config = dict(
    n_layer=11,
    d_model=256,
    n_head=4,
    n_kv_head=4,
    head_dim=64,
    d_mlp=1536,
    vocab_size=16384,
    activation='reglu',
    norm='layernorm',
    norm_place='pre',
    norm_eps=1e-06,
    positions='learned',
    qk_norm=False,
    attn_scale=0.125,
    bias='none',
    tie_embeddings=True,
    parallel_block=False,
    init='normal',
    init_std_qkv=0.0216,
    init_std_o=0.0216,
    init_std_up=0.0216,
    init_std_down=0.0216,
    optimizer='adam_variant',
    lr=0.00118,
    beta1=0.9,
    beta2=0.95,
    weight_decay=0.17,
    lr_head=0.0102,
    grad_clip=1.0,
    warmup_steps=259,
    schedule='wsd',
    decay_fraction=0.901,
    decay_shape='linear',
    final_lr_fraction=0.1,
    batch_tokens=131072,
    seq_len=2048,
    doc_mask=True,
    train_tokens=702000000,
    steps=5356,
    dataset='wikipedia_en',
)
MLP neurons of a small language model. Each row is named by its layer, matrix (gate and up: input weights; down: output weights) and neuron, and shows model dimensions 0-127. Each number is 128 + 24 x the weight over its row's rms, rounded and kept within 0 to 255. A neuron's up and down rows have the sign that makes its largest values positive.
Before each neuron's rows, "fires before" lists the tokens most often just after its 100 highest values on Wikipedia text that the model never trained on; "fires on" lists the tokens most often at its 100 highest values on Wikipedia text that the model never trained on.

fires before: " ", " Total", "-", "|", " |"
fires on: "|", "-", ".", " |\n"
L7.gate956 [ 99  95 154 145 110  86 175 137  66 133  79  98  75 175  69 112 149  93 120 131 139  91 169 142 130 123  96 122  88  80 101 153 106 165 115 136 153 148  79 103 116 130 105 135 203 109 116 150 150 164 133 145  89 139 129 140 143 130 141  95 137 148 147 176 112 101 123 156 115 134 144 126 113 102  86 155 170 160 100 116 136 151 141  91 149 113 136 149 144 113 106 140 138 132 161 102 128 119 121 155 132 123 131 165  98 143 100 107 151 103 130  94 147 101 146 138 137 133 117 145 137 150  95 144 137 126 101 120]
L7.up956 [ 84 139 136  82 143 118 120 137 133 141 124 114 116 151  79 141 144 141 152 134 113 117 144 137 142 130 112  97  83 112 138 120 119 109 114  85  99 153 126  79  98 102 151 111 154 144 119 115 182 174 129 145  93 145 141 123 116 150 136 122 119 161 120 138 143 166 118 165 124 137 148 120 134 112 128 118 113 138 115 126 135 113 166 106 136  86 112 110 160 149 141  95 130 128 104 122 101 172  79 154 164  96 108 190 140 159 129 104 124 132 112 111 134 123 160 166 143 136 143 162 164 149 116 105 138 175 129 145]
L7.down956 [141 120  86 140 126 133 166 156 118 125 165 129 138 145 144 139 129 117  87 116 119 151  99  90  80 141 111 109 144 156 134 123 160 110 129  88 145 103 151 140  94 119  76 136  90 107  87 141 147 124 107 114 133  99  74 154 173 162 120 149 146 122 176 131 195 133 130 135  82 146 132  79 132 142 109 119 137 139 118 105 135 142 109 121 102 132 124 125 131 152 133  97 114 101 122 161 147 132 121 156  97 141 147 135 120  79 145 124 135 116 134 134 108  86  98 126 131  98 136 132 107 100 141 152 161 130 103 100]

fires before: "1", "9", "4", "0", "3", "5"
fires on: ".", " of", " the", " The"
L7.gate1234 [110 128  84  83 116  97 100 162 157 131 144  69 143 120 130 161 108 112 118 153 172 135 154 146 150 121 146  78 118 100 137 114 136 146 115 130 104 131 133 116 145  93 141 108 126 153 128 117 119 137 125 155 137 128 140 135 136 136 130 127 120 137 105 139 122 122 147 141 111 187 123  81 108 125 101 130 140 114 149 124 147 149 121 106 100 109 106 112 132 128 154 138 184  86 167  91 111 159 130 157 105 119 132 104 158 167 102 138 136 105 138  99 136 143 154 116 124 170 152 116 112 140  99 144 140  68 109  99]
L7.up1234 [144 156 122 128  87 166  92 145  76  98 134 149  92 103 106 143 177 144 111 104 129  95 150 152 132 173 132 135 159 134 110 174 132 156 123 152  97 122 109 153 124 168 129 139 148 120  77 163 134 122 103  97 146 123 115 152 125 131 154 147 131 141 107 139  96 154 142 104 124 116 156 128 154 149 153 113 129 128 133 104 157 103 124 118 143 104 124  93 100 123 117 131 129 150 129 132 134 136 119 188 138  77 132  75 118 120 123 113 109 109 111 130 115 130  78 139 149 128 131  75 108 159 131 105 148  92 115 137]
L7.down1234 [107 145  86 152 142 139 145 169 131 151 133 144 168 119  91 138 170 136 108 168 129 168 166 134 149 139 127 120 118 159 133 150 137 177  95 103 115 183  97 119 122 104 127 108 106 138 133 135 104 124 137 172  95 133 120 126 108 126 157 130 119 102 151 142 120  90 133 104 141 134 120 120 150  95 165 106  96 146 135 112 161  95  94 109 110  83 129 110 170 152 172 127 109  91 137 121  80  87 143 160 124 127 136 146 113 147 133 139 130 140 120 125 143 164  90 129 158 149 107 127 135 180 151 128 104  79  57 123]

fires before: " ", ";", "0", " ("
fires on: ";", " |", "0", " ", " (", " /"
L6.gate1359 [112 140 138 125 135 131  96 185 122  99 146 113 112 132 105 102 168  94 141 176 154 166 111 165 118 102 158 177  98 131 153 168 124 148 138 104  72 148 125 131 125  99 143 130 148 128 103 161 113 155 143 130 153  70 137 121 131 149 158 106  96 125 131 112 118 162 150 109 122 159 132 112 112 155 130 173 109 108 142  98 145 129 171 110  83 153 138 146 165 100 109 127 107 172 124 116 139 155 117 153 182  78 114 102 147 126 120 152 122 107 155  83 119 136 133 113 170 142 109 115 121 119 143 151 126 118 155 106]
L6.up1359 [136 136 127 102 151 120 142 105 104 109 104 126 144 101 120 133 135 109 128  92 133  79 128 136 135 120 103 103 154 143 103 143 135 125 110 110 104 108  86  89 123 130 140 155 157 134  97 125 102 161  82 146 105 163 161 142 134 154 117 127 161 106 126 156 125 128 123 111 132 131  50  97 139 122 112 154 145 170 144 100 160 135 113 122  95 138 126 101 122 168  94 161 133  62 161  96  93  97 183 106 104 157 123 134 139 137 109 103 140 114 167 117 201 122  91 105 143 105 118  95 150 133 148 141 147 139 141 145]
L6.down1359 [123 139 113 145 175 153 126 173 125  90 154 114 186 141  72 140 138 113 149 142 167 134 136 121 108 129 130 145 194 154 150 115 136 146 146  51 109 138 155 120 141  90 102 110  82 148 155 136 101 108 109 137 138 140 130 123 150 140 103 146 131  88 118 134 138 129 123 114 122 143 135 170 111 123 131 122 114 134 138 125 130 101 134 129 104 162 124 121 140 158 160 120 137 122 135 107 115 139 104 111  94 122  84  58 141 154 155 130 148 115 114  82 114 149 137 125  99 150 125 122 111 123 141 105 142 118 150 120]

fires before: " ", " |"
fires on: " |", " ", ")"
L7.gate938 [ 99 135 164  93 121 167 151 112 150 141 130 113 105 128 122 141 104 128 117 119 119 127 119 103 124 101 121 102 159 148 143 127 123 146 192 138 128 128  97 181 126 121 119 123 121 110 163 137 160 138 134 145 151 109 155 132 167  96 146  91 182 134 123 194 123 129 146 113 144 143 130 131 119 138 120 122 108 169 149 145 117 118  94 143 138 135 124 104 127 135 124 192 104 153 122 152 106  96 136 160 126 132 114 150 114 185 114 125 117 120 100 104 127 154 127 116 125 119  99 147  94 135 146 148 154 105 123 174]
L7.up938 [140 100 142 111 166 103 182 117 135 129 149 114 158 107 122 125 117 136 108 152 142 149 115 121 134 141 103 120 142 178 127  89 130 141 154 122 129 143 138 123 142 145 142  88 124 117 110 165 167 106 141  91 112 103 151 183 129 154 118  91 101 121 146  85  90 170 128 105 173 139 153 145 153 116  94 178 139 120 156  75 118 116 111 114 127 107 122 158  91 129 112  62 152 117 117 130 152 167  92 113 124 113 115 138 102  90 129 120 176 138 118  97 137 111  90 119 145 109 129 110 136 133 125 147 117 164 115 103]
L7.down938 [146 155  88 172 153 116  87 142 130 170 129 138 144 123 149 170 147 126 111 173 122 120 168 127 116 108 102 130 140 130 143 114 144 151 147 134  93 149 130 140 162 142  89 127 150 139 145  94 153  87 123 111  78 156 128 113 134 113 116  97 184 137 106 152 146 120 127 121 115 149 128 133 141 163 115 128 150 113 138 163  84 131 122 176 110 172 126 118 136 156 142 174 169  86 127 183 136 133 133 183 148 138 102 125 168 109 184 135 140 130 115  81 105 128 156  61 163 138 148 116  96 141 151 126 127 147 131 142]

fires before: "19", "20", "18"
fires on: " "
L6.gate878 [131 134 132 124 129 117 131 118 146 114 137 144 119 168 123 149 129 146 133 132 109 103 145 130 132  89 122 136 100 109 151 130 191 111 127 122  89 122 101 112 146 144 156  87 148 154 121 166 138 118 141 139 126  80 104 120 139 123 121 121 104 124 104 204 115 114 144 136 162 143  94 159 144 154 150 114 145 104 159 100 114 126 129 114 168 108 131 159  94  78 140 107 150 165 122 152 167 155 129 112 141 103 127 153 108 138  92 104 142 162 128  70 146 157 149 105 100 128 119  95 148 144 155 152 120  97 112 126]
L6.up878 [151 191 121 148  96 108 144 125 119 136 141 153 144 125 105 117 170 111 135 147 122 104 183 130 129 132 158 115  91 183 136 115 141 157 111 143 126  78 144 105 104 117 147 169 157 109 112 134 128 137 152 159 135 133 165 129 120  93 131 104 142 149 126 108 115 161 148 160 126 129 126 165 177  81 132 129 137 141 129 133 116  99 124 125 136 138 130 107 125 124 143 114  84 110 131  69 130 117 178 105 147 119 123 138 162  91 121 123 129 146 130 131 125  45 145 109 117 100 132 101  91 127  83 107 116 126 132 154]
L6.down878 [169 156 125  78 139  77 132 148 160 134 106 137 111 127 141 126 129 136 139 164 189 114 163 127 128 103 107 135 113 130  97 172 148 108 134  89 118 147 142 107 160 109 136 112  43 155 111 137 144 144 149  95 142 121 122  93 177 136 158 139 115 162 119 123 156 129 126 131 117 131 149 165  75 147 115 140 123 163 176  83 123 128 153  99 152 115 119 121 154 121 129 122 116 135 130 119 102 105 104 116 158 147 156 137 114 132 139 111 133  90 128  97 159 130 138 122  85 125 167 130 119 134 111 119 140 101 122 128]

fires before: "19", "18", "20", " of", " with", "16"
fires on: " "
L8.gate540 [130 170 128 114 119 119 124 151 145  75 101 161 102 154 118 135 124 127 138 149 144 104 138 108 143 102 106 168 138 101 152 123 127  95 140 163 105 138 128 117 154 136 114 136 116 106 105 167 121 125 140 168 132 121 140 129 134  99 117  90 153 144 117 159 163 126  94 151 111 141 131 166 102 117 160 102 103 106 134 110  94 133 146 130 166 119 103 136 149 157 126 129 111 125 129 112 116  95 150 166 149  67 151 126 121 133  87 120 105 120 153 108 127 151 158  75 150 110 155 131 125 135 159 143  97 105 146 121]
L8.up540 [132 135  90 152 139  92 162 108 119 114 154  97 130 147 122 135 137 161 114 127 114 165 160 111 127  85 141 147 127 123 170 143 119 139  92 127 104 126 144 186 120 109 165 113 135 104 124 142 126 118 159 144 128  51 165 187 105 149  70 119 130 122 134 153 103 110  94 153 112 129 142 182 148 155 129 118  72 113 128 108 119 109 132 129 155 111 139 137 104 135 146 160 124 144 137  71 123 152 169 142 144 103 141 101 119 147 116 159 129  95 119 124  89 138 156  86 143 145 112  97 142 128 153 122 148 110 102 105]
L8.down540 [126 120 109 149 151 135 117 125 114 142 163  90 130 116 159 124 126 153 143 101 106 119 120 104 125 129 171  87 128 137 126 119 142 145 120 151 116 165 175 128 118 112 106  90 116 115 126 132 164 109 128 121 116 112 143 137 184  91 134 151 105 152 110 119 125 139 151 113  99 131  80 170 163 154 118 137 120 125 129 130 109  45 123  96 145 163 120 121 120 162 117 101 136 105 149  63 190 151 129 132 131 139 172 151 134  99 127 136  99 137 148 112 121 110 164 121 117 103  73 113 122 102  94 121 137 112 176  96]

fires before: " |", " |\n", "0", " |\n\n", " ", "|"
fires on: " ", " |", " |\n", "0"
L6.gate1401 [157 104 136 123 171 144 120 137 138 105  89 105 143 133 139 116 143 111 104 113 110 139 177 109 117 135 129 144 110 122 135  77 171 105 122  97 128 181  90 115 117 113 122 128 136 140 131 121 175 111  91  99 182 107 151 120  95 168 145 146 103 106 118  65 146 145 117 115 146  96 149 125 100 102  82 159 127  91 165 144 160  98  99 113  99 104 126 150 126 157 143 118  81 139 111 123 128 132 141 129 117 124 121 139 131 160 114 127 113 129 126 109 142 148 156 104 136 159 128 126 158 131 170 143 103 157 127 134]
L6.up1401 [142  90 152 113 122 133 129 155 104 140  88 108 142 135  97 119 171  57 185 122 120 102 121  85 123  90  93 135 110 134 150 105 154 121 107 113 100 139  82 143 131 129  90 126 135 172 118 101 146  93  91 142 154 103 189 127 146  99 169 110 120 131 130 118 119 128 168 154 127 116 127 123 123 107 112 129 110 153 167 138 123 117  99 127  95 116 129 135 130 121 121 117 125 132 120 120 152  77 170 143 158 132 108 110 154 166 131 125 142 134 125 125 146 107 133  92 145 150  95 130 155 100 180 165 142 108 133 138]
L6.down1401 [ 88 107 170 117 157 119 129 142 136 143 149 113 102 137  98 130 165 131 148  85 140 154 114 117  71 137 198 137 122 101 117 143 168 103  76 104  99 126 156 121 142 149 136 120 122 163 115 126 103 118  91 138 130 100 123  90 110 137 121 130 128 103 138 105 132 148 177 165 159 134 183 127 103 126 107 128 195 105 150 114 115 151 126 154 111  69 158 116 138 179 148 114  81 151 129  95 131 122 181 119 107 163 128  98 127 140 136 145 144 132  79 129 148 129 172 104 127 109 135 108 147 104 111 152 149 151 126 111]

fires before: "|", ".", "===", ";", ":", " "
fires on: " |\n", " |\n\n", "0", "1", "3", " "
L7.gate1420 [121 177 109 116 137 130 152 146 105  89 118  86 122 121  77  98  70 171 115 146 144 108 133 155 107 129 166  99 150 117 156 133 120 157 148 145  95  94  88 143 117  99 121 130 145 106 171 128 106 113 128 117 133 109 155 122 125 135 124 121 146 165 127 118 136 162 108 104 188 125 169  86 129 146 143 142 142 150 157 129 144 103 109 118  95 106  70 143 110 117  93 163 116 103 144 115 146 142 104 139 146 123 119 101 126 126  86 130  97 135 171 125 135 146 108 107 151 112 130 160 128 125 149 123 119 144  74  94]
L7.up1420 [139 108  79  99  89 103 149 120 113 127 130  68 108 172 108 112 161 113 113 131 133 152 111 143 164 129 101 128 167 105 113 140 154 105 126 133  96 145 150 125  88  97 144 142 143 145  97 137  72 152 139 133 162  87  91 112 135 125 116 144 106 132 106 120 120 157 133 140  91 177 107 143 148 140 145 173 145 150  92 110 118 153 149 114 122 102 158 121 191 165  69 105 179 108 152  86 128 106 140  98 140 152 160 170 132 114  81 147  93 128 125 124 128 131 116 116 172  96 122 122  99 121 129 138 124 134  97 149]
L7.down1420 [119 152 151  77 165 126 117 102 168 165 155 155 131 119 102  85 150 128 128 158 124 113 100 138 155 130 116 148  88 143 110 107 139 111 132 165 104 132  97 132 133 167 157 137 127 140 124 116  95 104 184 119 121 142 118 132 123 116 136 121 119 125 114 113 144 141 121 166 132 126 117  88 140  80 117 122 153 139 146 124 130 148 105 130 119 130  97 107 173 126 134 170 129 118 105 124 134 183 135 158 180 123 122 144 148 176 144 115 122  88 154 165 119 112 174 118  89  91  97 129 166 160 114 117  95 133 106 149]

fires before: " "
fires on: " |", " "
L7.gate1325 [155  64 130 119 132 125 181 133  80 144 143 134 142 156 108 153  95 150  77 110 153 102  97 154 111 157 142 121 139 154 117 145 142 124 138 121 122 138 109 114 118  54  96 115 128 105 136 104 142 179 130 162 117 109 109 163 163 124 154 100 154 139 153 123  86 140 127 143  92 114 146 151 100 122  86 145  89 143 122 125 158 112 120  77 178 135 150 111 153 116 105  83 136 112 111 119 144 159 120 136 158  85 157 126 114 129 123 108 107 150 182 111 134 135 140 145 135 161 119 105 112 139 107 119 145 104 107 174]
L7.up1325 [147 117 183 150 144 156 130 122 154 119 168 157 105 104 169  91  88 144 128 164 107  82 135 121 100 113 142 151 130 152 147 153  75 124 155 142 135 146 125 141 167 128 123 113 145 117 111 132 172 126 116 120 127 109 135 121  89  63 161 115 147 134 130 136 127 163 151  78 158 178  98 102 113 113 136 146 108 112 165 138 127 109 128 120 130 158 119 133 128  97 130 141 106 136 134 148 146 154 107 139  94 109 178 132 112 140 184  98  82 143 136 122 126 156 107  92 115  66 124 147  86 110 104 168 114 150 140 120]
L7.down1325 [121 130 126  82 124  94 142 104 162 109 129 142 147 174  96 141 103 103  91 112 160 157 144  85 118 126 124 148 156 159 151 121 142 131  88 108 139 118  86 139  96 111 145 108 133 107 122 142 111 129 156 161  33 128 177 160 124 105 137 123 141 107 130 131 140 119 121 132  88 130 178 130 111 154 174 104 143  81 167 126 152 160 115 126 121 149 120 111  97 150  88  98 110 158 102 120 164 143 129  89 155 124 146 137  89 141 132 119 154 123 119 192  94  84 138 146 156 133 127 155 103 109 116 137 147  89 119 116]

fires before: "20", "19", "18", "24"
fires on: " ", "20", "19"
L7.gate105 [130 161 113  99 133 123 101 142 136 128 103 129 127 136 119  96 159 134 105 127 137  84 112 112 142 150 101 137 107 149 141 177 150 183 103 115 101 136  77  81 163 119 175 150 149 122 122 144 136 118 158 171  92  82  89 106 156 156 128  90 167 156 110 158  71 201 125 159 180 124  82 120 155 123 145 127 136 138 151 108 120 138 138  98 150 104 102 113 103 128 159 133 116 139 118 129 126  98 149 143 112 125 130 107  99 169 121 144 125 104 174  80 119  90 127 122 101 101 137 102 133 122 114 104 138 103 105 151]
L7.up105 [152 129  82 130 143 130  47 143 169 132 136 171  98 215 136 148 118 112 134 125  60 102 111 141 154 104 122 129  64 145 144 144 102 144 105 106 121 115 120 124  87 105 137 144 118 136 128 145 165 152 133 153 107  69 153 111 177 112 118  97 115 141 133 141 146 161 121 148 124 159 140  85 133 165 123 100 128 130 144 122  97  93 123 138 172 154 127  99 116 146 144 125 109 129 111 109 130 128 161 125 159 101 107 140 149 112 120 163 165 151 159 148 107 135 135 122 148 118 102 115 133 141 129  91 126 112 132 139]
L7.down105 [148 138 144 149 121 153 133  95 166 136 152 159 134 147 131 133 120  90  94 147 173 141 160  80 134 118  88 151 123 109 123 133 107  89 122  98 144 149 122 168 146 126  98 121  96  95 116  89 145 114 107 133 147 143 123 129 145 108 132 166 167 157 178 125 158 108 116 105 113 156 175 187  78 127 121  92 122 136 135  86 128 114 113 143 127  77 123 134 105 132 132 120 102 144 102  87 138  90 106 143 123 130 130 111 159 140 125 142 141 110 173 134 145 144 131  63 122 124  98 143 116 156 103 158 137 166 114 128]

fires before: "s", "19", "th", "20", "70"
fires on: " ", "19", "20", "70", "80"
L7.gate431 [159 129 147 118 159  80 130 132 126  79 137 163 120 167 137 100  78 125 118 129 141 125 134 111 126 126 152 182 148  88 165 118 183 126 114 141 117 151 129 158 183 113 135 109 151 112  94 100 123  89 181 167 130 137 105 104 146  95 127 140 144 118 119 141 122 114 143 110 143 137  79 133 132 150 136 102 158 115 146 156 136 148 182 139 133 140 123 183  85 131 103 125 114 179 133  96 108  96 183 160 122 117 155 143 133  89 110 166 131 142 134  78 116 169 152 133 100 123 150 112 132 141 102 141 109 130 113 134]
L7.up431 [165 160 116 125 162 142 110 100 125 113 118 125 104 155 167 129 114 150 145 137 161 134 137 109 128 100 115 170 148 121 134 126 137 107 136 153  81 170 113 155 147 105 138 144 133  97 133 113 121 110  96 125 106 101 127 109 133 120 155 129 108 117  75 141 178 126 100 173 109 128 131 147 140  95 147  88 104 152 150 134 143 128 142 142 145 121 125 176  64 110  81 118 133 162 113 139 108  85 159 126 145  98 140 135 130 127  97 155 136  96 100 123 123 112 152 121  46 135 154 130 132 131 100 104  88 150 135 123]
L7.down431 [122 115 137  95 122  92 139 121 136 137 138 157 121 169 132 108 133 142 139 110 153 159 129 147 100 152 159 137 164 129 115 107 160 113 105 153 131 112 169 137 194 125  80 109 127 134 128 168  96 165 127 101 168 139 151  84 139 112  85 170 116 101 124 163 137  86 121 106 116 139 122 130  95 122 138 105 170 161 114 105 151 138 112  91 132  83 145 150 111 133 128  85 161 178 129 116 140  53  87  81  83 138  93 158 141 174  96 152 119 140 127 105 131 114 151 142 108 177 153 104 113 139 109 114 141 119 126 132]

fires before: "0", ";", ".", "\n"
fires on: " ", "0", "4", "1"
L6.gate809 [107 106 130 100 130  93 111 128 168  70 107  70  93  97  88 120 108 100 107 136 189 121 123 112 114 152 180 127 136 160 190 115 119 141 117 102  99 120 108 150 120  98 128 119  91 146 151 131 157 124 110 140 148  96 133  94 112 127  77 119 117 120 129 135 121 112 112 106 128 152 135 124 148 128 113 144 139 127 175 120 143 141  92 142 100 126 120 152 131 138  69 121 156 131 151 112 127 134 158 154 133 129 112 146 139 117  89 165 146 132 145  99 140 176 135 138 111 115 106 103 120  87 133 133  95 160 118 111]
L6.up809 [ 95 138 145  90 115 124 134 131 123 143 125 120  85 128  90 145 130 107 130 117 187 133  82 111 161 112 103 133 147 170 137 152 110 136 134 109 118 140 108 170 116  59 130 149 118 141 113 115 126 124 115 135 136 143 119  88 119 104 133 106 124 138 108 116 184  88  97 113 111 143 157 154 161 131 135 153 119 141 146 149 177  71 171 131  82 113 118 138 174 150 134 125 157  87 151 123 156 160 147 135 144 115 151 132 175 162  99 158 133 121 135 119 153 136 128 150 161 150 103  65 178 136 158 146 101 116 137 127]
L6.down809 [ 93 145 137 156 138 135 146 107 144 145 164 109 149 113 107  98  97 112 124 103 156 166 108 108 104 141 180 126 102 115 136 119 149 134 110 126 129 140 150 104 142 147 120 115  97 124  95 132 102 112 126 159 114 114 138 111 116 144 148 121 143 115 114 157 147 114 127 110 116  90 151 128 115 169 130 144 196 113 155 121 114 135  84 146  81 128 146 145 147 126 133 129  98 141 143  81 106 164 150 114  95 127 126 126 101 182 124 124 134 142 135 155 120 163 195 135 102 112  90 103 115  94 110 140 128 124 128  80]

fires before: "20", "19", "1", "3", "4", "5"
fires on: " "
L6.gate104 [169 148 102 153  84 124 107 148 154 123 166  99 134 109 171 120 125 161 143 151  83 123 191 155 120 141 109 139 107 101 150 129 129 103  94 120 124 140  85 110 168 112 166 128 129 130 163  57 115  93 177 156 128  99 129 152 120 134 121 116 122 105 127 167  75 114 143 142 118 138 102 115 118  76 104 124 142 141  98 118 100 152 105 116 143 148  84 138 113 147 133 125 114 110  99  81  84 137 165 120  66 128 116 108 105 135 129 151 145 134 136  77 120 139 159 145  89 135 134  88  64 113 156 130 135 126 124 135]
L6.up104 [132 121 138 187 145 127 146 126 124 130 110 131 129 109 152 171 146 117 116 152 141 145 145 126 114 131 120 132 134 111 130 136 140 156 147 130  98 132 153 152 126 123  94  86 112 125  95  95 122 131 128 115 116 115 201 128 155 125  93  89 110 104 101 157 158 160 127 131 157  95 115  83 168 123 144 135 135 128 159 137 141 147 114 119  84 160 129 115 179 153 200  96 172 145  90 110 125  82 121 136 144 108 121 106 123 141 145  79 111 166  88 108 101 134 146 155 105 130  61  83  93 112 117 145 150 175  94 116]
L6.down104 [107  86 124  90 127  98 146 150 123 206  98 181 148 122  79 111 101 109 122 147 148 141 181 131 144 101 140 137 159 113 145 158 126  98 147 163 116 136 102 103  95 133 109 123 107 146 106  99 116 103 143  97 115 155 115 132 126 166 142 120 178 144 125 145 141 114 152 110 129 148 118 104 125 120 145 133  85 144 133 151 129 117 118 135 129 154 133  97  99 156  95 163  96 100 121 140 129 120 149  93 179 113  91 117 125 135 126 110 144 127  72 112 112 144 116 167 142 151 125 139 148 144 111 128  89  94 130 130]

fires before: "20", "18", "19", ",", " to", " of"
fires on: " ", " particular", " addition"
L6.gate1057 [113 150 132 109 145 134 120 139 173  96 114 136 150 150 120 129 110 121 157 141 141 131 136 133 114 148 145 152  89  98 160 140 172 120 105 134  94 131 110 115 130 177 132 105 198  88 118 141 106 130 127 131 166  74 112 146 118 104 121 133 118 119  88 132  97 114 122 112 130 137 100 120 127 144 140 115 152 134 139 120 117 137 108 141 175 110 140  90  72 140 139 106 114 132 118 111 143 142 167 108 151 112 136 122 116  86 103 116 129 138 179  88 107 116 149  95 131  98 141 103 137 126 126 156 127  97  88 145]
L6.up1057 [188 126 127 125 110 136 157 131 129 122 142 151 106 153 172 140 121 117 127 152  86 134 111 130 146 184 102 151  82  84 120  86 132 137 127 147 114 121 149 153 136 143 127 116 142 112 113 132 122  88 160 138 123 158 136 134 115 117 115 138 116 166  95 128 140 142 134 157 116 128 115 137 152 137 120 136 130 161 105 118  95 141 113  90 160 114 124 146  79  84 150  70 114 120 123 108 153 120 233  91 132  94 124 205 135 158 111 128 139 139 168 102 132  99 138 116 122 175 111 111 125 145 103 151 189  80 147 134]
L6.down1057 [180 145 142 131 159 133 125 125 150 107 154 153 148 104 102 108 153 176 135 160 117 129 138 140 103  76 112 132 119 154 133 113 129 100  88 134 122 125 142 149 141 136 124 115  96 135 122 133 167 133 122 159 154  99 161 125 121 160 122 103 109 124 141 178 126 168 147 141  90 110 157 169 136 125 188 107 138 151 166  94 119  89 119  43  74 104 146 122 132 165 106 144 118 138 161 119 128 160  97 105 114 127 145 124  98 107 119 127 100 120 130  43 131 120 116  90 127 137 113 133 133 129 173 152 126 108 164 140]

fires before: "20", "19", "10", "0"
fires on: " "
L6.gate1313 [148 107 122 137 102 103 138  95 110 107 139 188 115 127 133 160 135 146 134 124 149 116 110 129 138 109 122 133 116 133  97 127 169 124 124 144  87  63  76 134 118 137 133 162 144 108  82 134 177 124 104 149 136 113 140 147 164 112 147 136 115 160 100 172  78 161 128 170 140 132 107 141 131 157 118 140 161 120  99 107 126 131 136 103 170 110 145  96 109 146 181 150 128 108 117 116 133 145 149 104 158 120 184 130  97 127 110 131 139 126 125  97 170  73 137 131 106  99 136  79  90 125 119 159 116 147 133 175]
L6.up1313 [ 90 136 131 114 106 106 154 138 115 104 137 169  94 123 107 149 137 144 129 139 156 173 149  96 130 159 151 127 111 115 116  99 121 110 170  91 103 136 138 130  81 131 120 151 116 135 151 146  89 120  88 200 124 111 107 107 114 127 137 119 101 100  84 151 155 124 146 127 143 141 115 143 122 101 149 148 103 132 160 139  97 114 132 157 110 140 119 144 152  75 130 120 125 152  74 155 140 141 121  96 112 140 129 154 112 108 122 159  95 152 168 137 124 116 151 145  99 111 142 117 116  91 181 122 159  94 122 148]
L6.down1313 [135 155 148 131 142 114 135 125 176 142 153 155 114 153 114 183  84 104 135 119 138 141 137 116 170 135 135 131 131 110 129 103 131  87 126  64  99 120 140 157 115 143 127 124 109 111 109 105 146 145 135 138 129 104  79 148 139 183 157 109 172 130 135 159  99 157 146 127 130 112 108 137  96 165 131 160 118 153 124 120 115  89 125  98 165 119  67 137 181 131 157 159 143 159 118 145 115 126 152 100 122 128 169 116 104 102 129 103 107  72 118  65 110 117 177  85 146 140 104  76 110 147 133 150 135 151 144 162]

fires before: " ", "0", "2", "4", " |"
fires on: " ", ";", " |"
L6.gate31 [137 116 125 108 143 144 139 124 180 121 121 103 130  82 135 171 134 140 148 131 152 141 109 129 132 128 129  98 109 110 126 124 183 116 144 140  91 146  94  73 141 118 149 163 155 134 124 139  99 134 137 193 110 115 139  94 188 151 180  88 125 107 117 181 108 127 119 116 149 124 136 102 143 143 146 164 179 154 145 108 134 113 148 127 135 126 128 120 154 151  85 106 157 154 146 131 100  93 102 153  63 150 131 152 136 142 122  94 121 154 156  44 100 128 102 126 128 141  99 123  96 136 133 133 125 111 121 176]
L6.up31 [128 104 116 117 124 167 146  89 124 131 128 164 107 121 115 115 113 137 134 114 134 100 113 137  92 138 106 160 146 147 168 136 130 106 143 131 118 151  91 120 115 133 119 108 184  95 151 125 170 145 128 111 146  99 139 133  98 142 108 104 162 129 112  91 100 156 188 109 156 140 161 112 125 116 127 166 156 108 158 151 122 121 104 100  99 113 153 122 104 123 103 104 100 129 143 134 170 101 111 115 131 139 154  94 104 114 132 103 113 126 169 145  95 117  87 145 123  93 137 137 127 132 174 174 115 147 128 143]
L6.down31 [126 137 131 127 141  99 132 122 109 129 153 100 134  82 137 133 126 108 130 110 113 137 122 102 141 119 124 114 153 165 159 101 122 141 133 129  95 139 116 150  97 115 127 135 101 122 118 179  93 133 155 158 148 149 181  88 124  63 132 129 140 112 123 123 135 109 114 139 134 102 140  84 124 117 128  90 127  93 173 172  84 131 138 118 131 126  84 147 164 104 108 130 170 151 142 114 167 175 149 162 130 120  96  91 128 135 172 176 140 118 110 103  76 165 117 134 134 144 140 113 126 142 113 105 141 115 149 123]